config = dict(
    num_hidden_layers=9,
    rope_theta=10000.0,
    init_std_up=0.014,
    learning_rate=0.000388,
    beta1=0.9,
    final_lr_fraction=0.0,
    dataset='wikipedia_en',
)
MLP neurons of a small language model. Each row is named by its layer, matrix (gate and up: input weights) and neuron, and shows model dimensions 778-873. Each number is 500 + 40 x the weight over its row's rms, rounded and kept within 0 to 999. Numbers have three digits each. A neuron's up and down rows have the sign that makes its largest values positive.
A block is one neuron, or neurons of one layer that tend to fire together. Before each block is what it responds to, as a language model described it from the Wikipedia text at the highest values.

Responds to: Word pieces in sentences about a song, album or film's commercial success, such as re-aching, pe-aking, Peak position, highest-grossing, plus weaker hits on sentence-initial In before a year.
L5.gate3282:471447534524514549464548503525501529523531493524540580517501517488425490488514476447464505493522479503437541476506550495520528571496494511486460506558451496542481508485476494452519398485514505583538469529489424537536465551531516528544482573464579475540428486520581428464423511473433508488
L5.up3282:418505552461466464471511524451472493564479483510526519554590491486432511487533554455464495468479480577541515530502505510530498522544510528520509532525484465494424573550538518475520494499538450483439491455469521481521418527535450477570480541469503524529507496546516506474466426516530538530

Responds to: Inner subword pieces of foreign proper names, often German ones after a W or F piece, such as -ald in Wienerwald, -ach in Wachmann, -uch in Wuchang.
L3.gate16:495555398527568517543525488499575408504489511460482578497522535553556525483451490510519534476444492619469514502509533426538538544457484558516442556457504560486437529458539475523496465475427507459466579449512525467512551537512535522510473562528480496515528556468538526456518515510475416434
L3.up16:473501443526545513578481473486521491464473489539540451466501507405561448510525568467465463476441483533469555521506464523482504462534543514495417484525486442462512592455476428417504532483481467473495477532461439490479476538499543438562527539474482455527507508514558484475510525436529451564
L3.gate569:423479516449485502530513479418586517495474502565522483559480402478491533482498423489513502520432434539510500480530459515491466548512493575526494448527510494449521535534544466548509459491484491449461471503563511509473547502532476445531531542511483503535486440542538516443501476523479509503
L3.up569:460542489491554527442475491494498434485429455407467496523473513441524500494428497526451578563502531480504552467471546519529436449501545487485434498561459545476525470547505528557453524536495521442513488453466481493532513510453523580510505527548513519509556480435506504540520543497465562465
L3.gate1637:421525486545526527504537489507569463481510489553537485476473500529561485564531492518487612476532528564416474519473562463581471506452499497459440530533546544535483566460480475482535548509501551451492588541449516572481433512423510437467463526591477548553467497471584479459499501529462539535
L3.up1637:420491431539554541537500520491532441511521395557438495492517502563580450539536552485503492425512528525486509492454493536595524463475501540484477500562496462439494461542430502488541560514520480514522479503450415504430485452435483522545424471446457511487460448496540450510469507466480466486
L3.gate2338:505474416551471441462462418533455464506507473528482491539452466494462509433488488467531506439481484547487492489550533454551438483508555518524455494530446497482460468505539420536491507478467502556471546505540454550568522526446526452470510596523515560495501525449477562467483482526482487587
L3.up2338:481486533573533438526457510555517452471436430539578450572501486474471453503555463498474463502544520513431549512454496475469465460533525507571523467487513465439484483538510517475565499545497549494499533475473531550468520563465526407542492524444463499501599458512474564542428558556447540486

Responds to: Verb pieces marking beginnings, resumptions, joinings or endings of activities in historical narrative, e.g. founded, begun, resumed, rejoined, began, ceased.
L3.gate121:520484504545564507492443528483481501460510496522469600521510533409533495465375498488533505444486495483481487472476471561514487473519503493541497560470454501508552513561548496507507530530518449526483486535525472537520474505457544518456508497560517459460486504486524514420480482572502474478
L3.up121:423540490475531515542456463513465513466552528560514524482497499464545470491414535523564524526463474523476497507501499483477514447543469444494444561448484439513483483485493526483435498492490486554528451571498500539567495516396529473519498516525484421501461439418557425485441561487450529475
L3.gate1630:505461593512534493529497492490488532468415526475543561438485532515511491492474436567525538473485542487415486508553620481530469499498506546528515477459470526545450444526473575545390455548481500524554551549622450526537474514542520497479484496539519425443445413542503489504495517527503473495
L3.up1630:495551431483451512504480537513494434544511461501394465460438584465545529479486509456464490404516506476474520470496583528490481557516559444470504542550503541525441497505514504424437462527490555511566494449516492529503455498504530514546455414516522509511498527495487491493551545492434493536
L3.gate2434:486494525519517551544447492409488492512527446525484505481511412484539527411473508541547579472508477501498518437463535469549443448517477509443493539444455506517478532550529478485493512492528499555465455487523473478562513557488568518486466459471469516496528529457485496510456498485466497488
L3.up2434:477442578435552547472512525464505476533558497508465476502552468438539521387446458443524576425559477522519560495503541521562479506479433502475511512451484424497471519602546497477486495478508516560461513484520494448489481538467512439522481479511462463525529512407581515539463515544484528461
L3.gate3314:425517533516469542496529450483527510551524490477418496434503496476530530500465540553488456437459466501497534514462495471509501467502467475512496571494524539543571491479550496485482500532530515510520591519510573501548422432483531511550525483546507496492432471483488525491493463530492476520
L3.up3314:499523487497538531492503543442484564518520502475534450496508471500482493499429551502484509503499470553534595565512487542480509423542547528479544584412431506547435534574546473456532506448582440498471497463486468505583540518546446499504456517469537457451546472510527544485476463517504519458

Responds to: Prepositions and linking verbs (to, as, into, became) introducing where something ends up after transfer or transformation verbs: sold to, absorbed into, preserved as.
L5.gate15:561562463447469489457494558507466475501486549427510410500456530545495517431580486470461498460516521515517493519544535547495513486592501486472503437563577562492442467524510481535494574499452521486528488490549478487567435508513518456462485448568492560532499455546527481495448464458495528492
L5.up15:518508536504602492399473583430516540539488488495554524466526438452526505437542478455436456467500566604459427538488483548491553475597429485496453435554464547488453499511563583486510580538486544470493556573594528542522418490490559502492462478441466462500462496534453517490507468523439463511

Responds to: Final pieces of nationality adjectives and country names, such as Chile-an, Argent-ine, the United States and U.S., often in biographies.
L3.gate519:512552423513475496489508449522481429556486487529420451481527402562503570503486454503482560455527531519514518493506524577442475457500463436469517528529405540489431486495550482509467553521454556492481551549554544589481461461481444494481551485488529462551506494473451527526424573480403510491
L3.up519:401460580562463436502490469566463431530480497473538488535444525484472533497529491444486577417506517420482528444454470499462506536455509494566559368404582504490491462515556475501522526518466553489481504487474509511451586576523577524468489496519414532476556541495514441445519500492489469475
L3.gate763:473481497489481513527458490506449446564488405521500481446474405531484488489519427509497532468479573505436560508427499500579450433495517471496492450506516521487467536467501432522427489483482606481439505493523513573516540486511551466501547544530486510518502523480426529443527537496438511458
L3.up763:459510517506510486499522475552438549555545513462506473509556488459498487489510476485502576450514558553512539502481525520453486504509481488521423403491575495472456526477504493483530496456482547449512539537464603526507482439476520493433487607502484551527522492432434505444534499450503511437
L3.gate1247:483542484491521547511468495489456474529434534445443649508483466519540501515540530514443469467512578492500466481489573522533517441435478534526478467501553481464513516562465484556504500537452592465489528532467481540512475450529502566447488502477463509476500535477480462481589467503468468472
L3.up1247:457511535546429501483471564486565460560519497492462461398557441590587425451515525522551510516511466532452493472514532611534450527524468516526533548425518510488452496518506442486525532470443496584454530530500523473509566535582536469483478568509462497461490573476540566440448524448492482528
L3.gate3164:608430472554528480522488443524544498549544415468498459447517455502555491522510493501520494520500530429487538487467551591416517513476504465495521473513465523506503565542523415496446527505499462449523512483587496552463490524440495523457504550490519536499523431507523504450520469442465494493
L3.up3164:532497507506454481474475506471488445589448503497532422495556448488488612528498504496491581482530589483532584450535585496549527510530567452513536524509544480494422466524529490478527456546512513467450465493518544542532471459491438464431563457526509458519495477525486406541483438525458509452

Responds to: First token of the descriptor after a person's name, often a nationality, article or role word, as in ", American lawyer", ", a civil engineer", "– Canadian".
L6.gate120:452522583502502507449506518510463503495573522486506495459506485496486483483443474496441555484486492469412500526480517474488459515465456590516480498519469561478519533518484478484474530534537501452526485541433534496460594494498495572512506486547545495390496450476514522463521563482533536570
L6.up120:489518471571533483465556505501526421481529462503495551491509480491469520474434488551500540435473537470498549470484548480479508450422570464455524531459478564489442480512522491460440468500503492460477443444474472484521528464453497508521488537502548542486511453562412527489510567508507515435
L6.gate177:488514470457493521479506439474409496460541472596449444476551556509420538551519501539487510591525449433496510473497527458563477497445584494486531542491481528509487509492417467596480463475552462508514509526532494472448506504480508556538580497505518427496490494468514516486496494441446562428
L6.up177:497535513487500482490500484501512512569464499519533461509520468490434567536464465509470483492502539502496538452489552500526475617493485474482502571493482485488527502520545522465578433485502435413446512521465510513477553420532527516489554535541487490501459497494436450450471445556524547460
L6.gate248:457505518524449505523472488508464469389470517549458535524480473491530501466532512522502536503461458463464528524512546511501432502507547546464513586455587487430554467401556465480491470508493458532460539504504426503519559506513490464517555532529505457535525503438454498433469522506482467450
L6.up248:517489532461434499523532485492481544496556503436489486455548481530473512485443499519483520508444516540485552471454479503538468492531460484439546488500548508468512446513539491545503484551512477501466547485468485458489508455512460502576488447529522519502528466486539507507492526512567438489
L6.gate592:439561480406483557461467543477458459503530486548528401457495525555489514459522519538552496493468525400455481442545454447509469395462491558514454443477498504518467501501499432489475502439519508430430455495530445535498512462537485501520506550495493463533461495490432459382482489572459532495
L6.up592:486510574515532481442501382536439494502556449522573442534477532450450566529513458460408578502488566478499541517554544546534457505464514509531461511458446527516544548543525484473518454491562492490468504579474457465525416444538518535449520475538505507495526477445445513515517447521516514559

Responds to: Mostly "in" after a place-type noun opening an article (Village in, Township in), plus "born", "based in", "city of", and scattered name pieces.
L3.gate301:474527543462473547475502513425560486504506490522560457532523515517500472563532446504448469496483456552460437518482475539535464515494536548455490539513436488500511494569495502432566450560535520486539583467556563535467490551543545474477469493496498494534495516413420521524458557569487461437
L3.up301:491454533549543457456448495497493531548493503535515492527546478453536413438499467506514437521522451526472520525483527492481523496546530505566518449499546527447494531539523490445468530530518548483465509527572477457531501470520384543591483469441497476522472415493448488539525502505526527492
L3.gate398:425501449490519475517494498478522485495423501481517484411517431516506443498456516514494442511528427486420574502442483535576480536454550446497505459529516516461480501461449464568508476513585557457448502418544559431514551550527434518507415505470470401569455539557520552431434555576505495495
L3.up398:465510497444561541461556540458465447547513480545520536529524450494507415553486508448491519458432461536547472464501480520470534568566544519517536452518453478477519564471615569611511446520506537535528498504593543485433482455478511514521500423468483458517474532508490521518516542507504532480
L3.gate693:487529524550546507447492451499505387499495523533436457531542378501523482500528408568522527477478486460452434510505502498457569512446545501504572528478548466528535539484596531456454512466455559512506578537532481535493499509466489516501551530530489511480417486526451539497550564434533500463
L3.up693:503403505512455531492481492517510538492500433470539469488487450518511452503512528478523528491495542469487510489445489527529471493471528476580474574504504486561481535529493561538472446439550472518517491496588572489527538538477559449509543529452480498473491481561444513483463581447616478621
L3.gate970:517512518503523465469471496526492499524543538553464494462499415553558538546463464475488509501450495482500487542484499600520437411527550519432503470519462451509504537535553441459497404491555546611469528472466454466414523472465439463425500518529539559501540488497450502529495545462533542453
L3.up970:550415604508525462444439484490475499551450529520538545510552433479547481510479505531495487535549474528512558531452494479505455477542537509551535492464493499493483518572463496549521484510550466454498473410503491471451507534527468513501433462476453505514471495529480493512505543527451534559

Responds to: Prepositions, commas, and "and" that come right before a place name, such as in the United Kingdom, Germany and Switzerland, in western Georgia.
L6.gate64:514474473437481445440478452467545406406467551456485550531479480548532524543492512475487474541569469472529468532439474493465507435484504487489519472511485543430497494369445438507565501449457497404567541452510507418464556444503471509477519603465463516544534531494520542505446499540460531540
L6.up64:584526541391536511550441476525500437446610491497468536460504522536482357572499469487450546461474491564524439450523597510526525518420496499508478503472513532581572572515608465570430535522569545471509506475504520546531506513417517431567532472521507509453474476532536522521512510500510448470
L6.gate1810:469474525529442493535379530471486471589513489463502454442518460545496512503531534557444516436510567530435482506524556567465534510514474553449530535549511552493536485513446491560511448486508518573513513479454487471505467439481522534517500519558494428554511518456432507427500494533527495467
L6.up1810:535502464520456516506468516455547502580501526496483510518493524590505580529471503518500511534511544530517506499511553552544589548537555526567496441573566474523557489460537451579509496519507496412501498426435442505448424546406585471510551441523514485497465539543447549514497508475541480495
L6.gate3027:494450469509523481502528516451475505546451547532547551524544485552451446488511482465459461482510528500482471528414564493465526468491479528536488534508505541515545418493453532502445477473540548524488412485448488452523483519575536428486534505521504495521477506488556451465417515501501557455
L6.up3027:511497490483458563496573475506530513511480525495526519515505474511490510473489443532475443489528505486492561489549542451503516535520500549466427478580433495515516493467554488481499476482535471509510410503441551464499522539483438493557434564528503497528595508404445475505538461482499524480
L6.gate3369:465583486459535442499549478506498452525459466535491439472510471574450540439540530517472500470531498483505512428564501460526504527553504572528525478523514523570479502494476416563582511490528511532561462474451502447522542453483498523548495485512463492522500488478429492460465443517528444432
L6.up3369:413513653430519508488507537427511481515486554531502478468541454519550536509539551547570535467481480486505537492524508491521467421458484517462543503506493514512479493459556453455421533512492432555526520525540487471485460551544465419550517499449514523523522524480475478443541517496552425512

Responds to: Short interior word pieces in the middle of multi-token words, such as Ren-ew-able, conj-un-ctiva, Trib-un-al, atm-osp-here, sometimes inside proper names.
L6.gate928:501494535548560499530506552435522442497544401540470564442547466493430504459505454536468453545522470475448578583517497504440470534481483461528445488515493534462497509537526510526525512504552521462502531526558598482551522563527439454535520574432491403482504518488456537482456458502510465523
L6.up928:481507538504543421451528571553429610568481506581562476514509474536503514485473502572574445473472471567557435484567489479548492533393492459547488501528497509494434554566557465493550465510484488486521497471496512509516579497476518560554610512447466585522532500507428569459556545518468529510
L6.gate2287:543522566587530529473461519434511474458513493433475476487463448496537541462578480550508522495448480474453468511555482490511524537511462474457454452442522509475472535486526554535505529483488545539552551588508476478520515499506441496527471514523585515510586488490415501559488445510424413538
L6.up2287:476538599484464541556506486480552465495475551478540486470544455536460457543486510452535445542533560492511496509594508478457540467526484539508431474530440457543477470545539432503552535533565546474550529503501554493562519453503486522507518484560512519513480537519529564506498500529488524524
L6.gate2526:524558488596490517499539512516491547466449513528473455451414496544515459518525467464481500499507529456496471463537405470541525502474478478537529495505478489458506508556560523496499527488469570463583521530579502533524552525473473501506505545536530504440523572494447499441461514516504421467
L6.up2526:450465475436414464485505542480432521503489465499376574519501502484446502514586426445504518510490498467511485498496504545438456522483505547478492472461506523489443484467559520469510478454502528485543558540579492556569465514470562540432506472482505545519522572514582476500552497471536515512
L6.gate3063:580481516534536481515436531491522480532456496498487521511513550526488477512489555479564468436486529434453510477586520557443497540485525561487510577516542547517458587546487566542511480512470581546529493490601509559493470515527450454500613499504524475526476542523470554459418476470536514472
L6.up3063:502518467583453519539498522490500487432430544505534538512508531556484510528528442463481510499419511499553545505480492509506488560461475428530477440472543505468501503524537493503495547496522494468531530469482527450519498567446557502448532482453510495418554627515495496557530551495542494582

Responds to: Auxiliaries and verbs right after an event or subject noun, marking whether something has happened or begun, e.g. invasion had, tensions began, invasion was; weaker on scattered function words, numbers and table tokens.
L6.gate1082:526485484482488507465475482534465494503493493529544536534553455602468554561562555557480551502500519542585542495452514448499491451487541556473513511472510562524539505432457496499467447559535552426534442557514523412519459522431487464515590533550529522516550462476479523535478539534517551502
L6.up1082:495534440518552489472453505481531542440502545528555513524489449484464511454527515501472490485536550478482479500461515472381489465514417490507439543504475519462481512455559510563468449497521487533572525521564489482596482489538523429486534491534466551496520541468505461502548392462498505429
L6.gate1871:540522561484478473546464437510499495515443516466487520494459517516432556519473443566526480559444466519476489487491566506489483509484491550595498485558538477448536549492532502512509469512487533479460551503492486464466517517512565515552548525518504447483442477454421469472461402511464501482
L6.up1871:534450485456586490587537455507455496530440509420535472443493602514422541514392470505501519463554455474488483503462521551537531532475518558467538483469521427552509529517568534513467516505485461513442538461514507515527441481453512518469499593495496430518568520478440555518460528548523541515
L6.gate2085:489530470474542541506488510523436493526499538484525519507482433483466578443462487478510430546462505523501542541473506482487590574486472455489451377544514520566479481492550549474530423507501556510468479530499563526490496500432553444493473545465515457491470526485456505494534424477535560419
L6.up2085:502549430482502473544442542514531499507610518512402452483539420478475461536433512453500527520465526479475431430519529480461550540485527427536526532535504507528522500511446509502561488526504510523521527481494485485578523500554541486499450436470479523536498493498531442531443537523468420511
L6.gate2444:509484551428459554526482496434531474524445474510501462424485471595475507520533585567536463586466473508423520450483482466504406548480515593494504511496480475532500512522518506541481491480479505529506494506555506485521443494515548443484509505475457548454499514530480477476450460502469507479
L6.up2444:468536527450527487475586571462509533521544555528573425553475542495551464512493598473544524468511532522512491435465502486531499488439521459563499437471487541498442466556507444518469471499513488515483539527484481440544440508488466495464497514553504546498398499453542464540450463552522481469

Responds to: Fires on the token right after a nationality or language adjective, such as Japanese singer, Swahili for, Arabic, or Greek company; also some word-end pieces like 1930s and blog.
L5.gate516:494516574446557467563483453540503513582551459528448459480488491550518444464498487513532552455485476482457500487504480461497407468505512537514467529578468551429569560522466513519530507594492530469512525508479480486407541489534437515544553548508463472421542453556493515442487507501503471527
L5.up516:496557403471555521473546464501549444515577427467555446441483563497542515505494531504512460480496568376423551397515512413532483516513480584496445459490469528480473459503512500530456470466530517513514496574456557572535465519518507494557517556532494575470563527531467559557508466518469512544

Responds to: Short subword pieces inside an unfinished long or foreign word, whose ending is predictable, e.g. Supé-rie-ure, Di-ag-ram, dissatis-f-action, Inst-ag-ram.
L5.gate2717:471545517525490571525444510485514408500539581500472578487476507518495531507521434503537574537449542596506435490478459507522487543475484529526473497517486550487507519418528490554487439516484563496423527516510573528453461517579505539416504497524557539537443487458545525423474356465592468479
L5.up2717:470523572564464496460486439451532510470507518453490497430562494449496476421519519457495446490538416528435505525549455520493489484471448543440496516444490460453519506542471487461493575477472558501447532523513514495493454522514509503510482497564494538520538568451499522553442516551541570418

Responds to: Adverb endings (-ly, -ily, -ely) and adverb-like words that modify a verb, e.g. steadily, reportedly, first, previously, also; less often "to" after began.
L3.gate797:498469505497535586474437454549537440522476481579454469521581491496478530433535501502542461542473507507493493467461538596522436500486435515517485535498482542507446522466452471452466503504477461468473591521520469514570534536514468577469511529492483501435575506472468484514489457429504515544
L3.up797:510464589532515476516475465506479488502454493474579481525521531475418537495452553453497462492458545535439476530464562509530461493557495429519526583510565476511535590359538487431532449496541495527409512461534545471426465464515585482459506461434524510530599491465515460426522514499507524555
L3.gate825:453478444538497497506429579510440441518438530532519452420440549505492506501423578480535522561450502529513538464462480553548522489512529466487422497480510465512557470485427488511482473478564497512389532544513597418576538509445518530529484493539488466522523537434504490423430489519515465505
L3.up825:581544455493489409502478484487518505472492551539507476496459510504487520571468478587543525526573446453486549443513624470523471529527509493450448481534535549518529449497511523489534507498485535512473431520524568503506543462463478475480485577511457473491461554520538546545504526492463471504
L3.gate2192:484500451548486538528480499477468496480470558526562484542504565485484527506417523477478469478462565497487467483492442543484512481560444486459443496562560544455492502470506441470505515417525486395551546514605521545491494472464592532545558468504518524473531506502516592387606481527538556439
L3.up2192:497435468546503517478541499498492498485488501473514494521539511485500448583508493520522481450514550471537524516521416443449495511513477479517480529464520470477559517420509460462582445446485488469492547534499569559525562533364514533481506530528516491514560442506511550457556498482534545508
L3.gate2914:596489503529475499510493453468535471541500560551534501472485497516437518488492540577491487552445418546520489422524595509516492440453455585560474548467517459521483458508494501467506460513531499449443506428621492533535552498475481503489499570564459515497453529416465488557483450617561523428
L3.up2914:479486468473465590441505542491469449451482527518533498505480493558497471572447436467549562520494492513580532429527531529606526569417525530524488535499412457482457544483512595520534475459480507493471505483523502531496485528478491492522490471493532564511560529482493562452419511532503505484

Responds to: Main verb or auxiliary right after a noun-phrase subject, often an event noun, e.g. the negotiations began, the engagement ended, the tour will.
L5.gate342:517499485501505543501484582440528478550436488572505529523520462449460518441440510519493536546469536486478557546500478486441519476553481450499426531505458475455404503485509527515549530493442438456528530436545499518566434566472491443467498595533502507489450478554523551478516388462485475484
L5.up342:550533524503526517486456549525550529542484527476505547517519466475547537430599517501518548463420504533474595496478454501477476453542520554560527482456506551500487561494485469472489555554591543562511485493466507521474491575477564525483543460460487510502483491382493508613536460521477496518

Responds to: Fires on the auxiliary or possessive had, has, have right after a subject, often before been, as in "that he had been", "who had disavowed"; weaker on by, began, word fragments.
L6.gate1324:477482619574533489519475480542426486533522459572407516494537426567479488518487498498498514518537465535460480513511544492462535439535466588413507486468527504504530471507487483506584487557559481463505494504485532454484504502455435546527484571561480486459502444482471576532476485498494557465
L6.up1324:411443536548548491464483506523430559459514489515486514467466462532433485562485444482536496475521461500472474525497498471478499413543484468450509564460551464481584540428535478552579459509546527462452461486466521489482479467486509513553536524572505482462489430474523468446438507569550461456
L6.gate1509:539448534526538523488460516521497519469414487494464505419590503480493508457476553546491506513455529508505386584484460516472505544512496550446524464448539464543520430518569525491505509500446487557541564555475477490453530483482495534492477507544405475487497471497514477483505546508468505474
L6.up1509:484470545520507416475519474491534480562492511558493498532463558486518512515469416537551484514552536515474542495448545459472503531500549476543437453493531472537554475472513494491553510512516454523421534526596540579474562565523438514495526490420550569536530430481483539507554483514494390576
L6.gate2151:419544487476422441529491504510513472523516564515453491412520493426510541451581541548524531515478482553513463469492492480532491515451494453550492506506511534482514480471478481520521506545533495519438526497475612459469544525530452522545482498518532539476544539479477442587514453568465497494
L6.up2151:450483469514463488488484574493531508521513551506521551546488498511549454483535442497539473504547489528553517525477511522503587573477501465506486397409479472504518499487475459453522537437555501479425479534460504513542501550502506520552540541540535525510500411456594488532517508555525470498
L6.gate3015:423508439527473407451534528452537489455537430471497537483541477540580495528539566526540512470395529523447522430526553425502471483539548516476529515447539521490493493502506503481510443561533531546521477468498532539491451516524579528557585529472451517448548513464436520493515579444515510486
L6.up3015:478527469512533407533441498501551484567532528541511434525474465506484481520542443544500511442525477478533537503483520538512465536515547512587463486532530500608477480561467421526505566548556450558519498534561461498496557493508524481526453469541508462531455515494521494530440458491508509483

Responds to: Function words such as as, to be, or a that introduce how something is described, regarded or classified: "described as", "regarded as", "considered to be", "released as a".
L6.gate803:509444529459505480511425495482500521517559461484494501550489495479566505432425477546506456420488594558545517547503472439498476507494469565533501501563563439464486566553473514548518453538422450443559576464475486511502461545513522556380557564409547491539571540438537551523488441547485498499
L6.up803:467509506506527451467471507482517433515497590493488498501419521538577564548479412480537501476510553433478505421461454477493485492452553456540511543556478555476489549463415470543520494440467515451549539460512516492508452445489517528523522446479569506404519452475482501459467517540476495560
L6.gate1059:465515463485529461472463539485569570515482521463504496451498537487414505447441437460489522508511463520514461507548506501504488609546498503514469525454558491507495564503586427402503486463467452448489531500598411489585539492505459527462520528512562517515580419466544497516450490548510513504
L6.up1059:537498523557566554502485482527511440504481447466510484546531578505527465579415469483499413534514459476477523585557484432520509576536418558558411542464441546465531461506473476474476538524421456496510597575451511537589471482506425511577509443574531425446489436465522449475537553541453489596
L6.gate1615:512478442487383464472482483478561495481569473539465434518476534529502515477539457440552540478448499531501505510538517471524481471534517456490428433522500545496515505451478509514498532511517511423452508477462487507452401466494505495440573483515538526505522492525505495517506483459487534507
L6.up1615:570510488514546531438550488562512504575487559521428501516480524474485463491497482486465552486525491527541537547503466526564538485574506471479483469461610437500457517456481434513477535489487522480532470501547462472430500470485505491514496467508490507473544505518528474519469464462489521533
L6.gate2147:464495468552514457460542570477509474472474495459427543480524552500528472473461503478493450497444477503515520516481555554507505465480425499508537507455523511594505598577492468465523507515535551482458505574458491439516481501497493472499449512454553467474492481421496535504520495555495477487
L6.up2147:525508495507489466520547530460497471378487535442534459477464543511505473475579480551516479436518480508516536399537475481512534528490513446500493457460452544535513522557529430553464484496481548501486461570494540514481549512477471478519493498544566467462522457520440596442570531522583544517

Responds to: The second piece of words whose first piece looks like a function word (to-wed, to-wers, as-phalt, in-stituted), plus words right after to or in.
L3.gate444:436453494563558516456478476470474479510467510590437525421513520445442526363557425486466549548495546491531501502526478538525526451499438434503523498511503504491431478517457565512517548459464524507501491505538458482510457495537589502479518477445513469512502555509490529416585524429492580462
L3.up444:491449591494427504460467484460486536467457482440449511532561492418423483456521531516514499435513488491507475435502477443474474463562600552470548488460450518478507485519399486569465493484422500481488495473527485436496446516561475473446479515544475440445498505502455509465504468514517632511
L3.gate2995:525495520535532561522493522479543463483498454506518452502524505432487525411520424482457503560500489491514486461484488555493491544486511467504500525490566484522458522522473493479505474535533481469460577485485512442483480440450515492472474552521482459492482512535462432470541494557521515541
L3.up2995:477573507541446522503503474497497452493486541497463574449428539502541436488579483503553479458508529482499509508522455514427523467517494503483429543570484473468473534511516468457529598443455539487484577467476412476386499465506526467519526557466498452554579535484540520474484475498523515569
L3.gate3099:470536554469482490495505496463447412550462519513479517471488497484382546444399478479506594558508505518524565520442510547589493520495463521482521467468529446577486485493484552473562554471556532516436516463522448508515456473454564492451595500530472461543462528447504532481493464458465620464
L3.up3099:479499457516491462506503482529569503515453413535467475474520552533482412466465488495522538486455546533488526528574445523549517428503497449521439511519565596508524529455483514510544544506481484548488442472490474432483496542490507543562520511528473490562470534502484505560527449423528446485
L3.gate3235:478551514513448490517432559394476460487525465524507389522465557477473506488546509425547534494486483468557542533501496540529516479480470468551516476527493487469493500447538532447530522545580533531514461491510461475508461464544577486502521446487452523486511571548549499428532504570484564451
L3.up3235:514520537477467531564460500468515490516499468588504531484456534499479490442415507540519495525465498517489490505471448484559490480464442478487495482503463522480479480449471462530452508559480510504484501483502517514514481499556578481567519564583473417502474518482468490521504485458505511487

Responds to: Later pieces inside split German words and names, often in titles, lists or tables (e.g. Fürst-en-walde, Befrei-ung, Darmstad-t, We-iß), plus some English title fragments.
L6.gate428:533565572501509522439463466477470532517495538521474480499561471509490500481390584489540514510457490504444445456471549480454472560566497515436508462495499484483557507531464532476518429451454574534541543542504523415449494446510500535388400520554520559446449481547439527511534486580407442524
L6.up428:504437462529502548551521520494488451450484469478489556499527446526473538459523494448453539516518578469447485473494570477497464522529515429521530436565489519365440518574434521493541492523475519540488443523523476537531476469478516511516435565563510410525469467495465471483526488499481534518
L6.gate1707:461490461486457564488521516509519516500491479454591487488545479562423514471517482481533573446482449512508398477522527584521582492605518460534470462496517444503482491544511449511547516523512533577525509487607500503542510431528479574472527489556520564528493498445482497520476466521559438454
L6.up1707:496548480541430507482464463501471500457510495460538446492507497583448518508480570444605463523533479538480467451543540518428560536527524433503557470541499535506486549420448504552499480561575527456483474466459507455567479471412488468428452551471493562520446533480488503509526521465433536431
L6.gate2714:578426506561517541468475470535526555454443414460450535508435447474470516538445454503498531445514498553504510496467522470576484556547530537493439515473496494455518559499504543499516481509465516506544531511486503565541478450517514520496505523534550497482511476539495494475554520477532541488
L6.up2714:472501495506467553462555524530499438529471489500531515526447406522414547543439507548498449491525548522460496521501491475542474540519404455459545479510502470507498580476467461494503450492513536543520501511506407629587443450527492558452486428601484474512552472404473511514558480499477535482
L6.gate2829:542486553518452507488539463498532533548515477505474472476502438485521480532488556509503463411515483492457514557492545526545405489574506447523472447540484519514473473550525498456513501550541524547532497480524499532570471466425477507406468538493519533549539396434467523441531495470509526486
L6.up2829:486551517488455568395472484549526520515455482540476519463526500466541517470510483478522545593457497569478489531581454514523562508458503450530541521492543567486457530475538546421448475514482519507497481422518496554473550422485557512555542532479505534492482516477462527471532521483496541492

Responds to: Short word-internal pieces in the middle of a longer word split into several tokens, such as ru in recruited, un in conjunction, ens in extensive.
L3.gate1206:540522465562513531446511546534492488480536584523490434488515475487492515476536466498448495475468487512489502405549470493473463554505455491520519419534551545534493510415520480511473488529434457508500520466537537501499506424581524499485537538495525480496402476486488511470493411497539531478
L3.up1206:578504515515541504444480481542468419494491455525467516465488472549423489535482517514505409483503478534491495463469580506469490549525457528493539450506637487475504513443528494512577510515504467581538487432495419462420426474483571507465485504531488477510524467475480571487454444475507502436
L3.gate1391:528448519508504519530507507470521475455478484540590487504423511476558483577517446444435490600509489482551425474483513441473504566550500573471517478542504471509530464550451532539485539506447475491458509529476551531586462464559482498449488440528522554484550490477521507411541465537478421471
L3.up1391:497516488522485454527433461428454516463535506475484441559499500521429426544469530448541572429555417598410533526464461533452506588411461469448522447505473485481530419499449524465574459462477482470526528467512503535525439537463418498503525434491493448481512498452505551445494449476530515539
L3.gate2857:494532433566522491506526494500468500475513471537436546410559467540505513480456492520512485522461474487569470480542473458559487554550476447485466509546433474506480492490474520537509459534508492497476503547514547508534530507531500537458475477458532509526456494483508440457530476500466448488
L3.up2857:428489501467523516540423511491511494444509505457515546582462515470484479498496495502439546555523551473467516514514508496522495530514438509511535466455479533528545468448472459460549494442530560406433538539452590478534472488520447440445543469546515443543538507444530456477526526487553478453
L3.gate3030:482483404516480540497481485524442434475495449545476504463527504530546539476488512558517456553513477509447565512490471436580453485526554481443504446523539556479543523533491426510554451529471479489521475501499493508543500491468555527398496536448535554526492510410512491420461489453444464431
L3.up3030:531560493529506477526475470528504578473459481469520461502493503526518451499526452527544507455519503566514511493520473509540495587457444515502532500444493577545467457497519528510468540424530489510514413545536540548512497529470558477531498487512505502488426446521541496517555484464535466485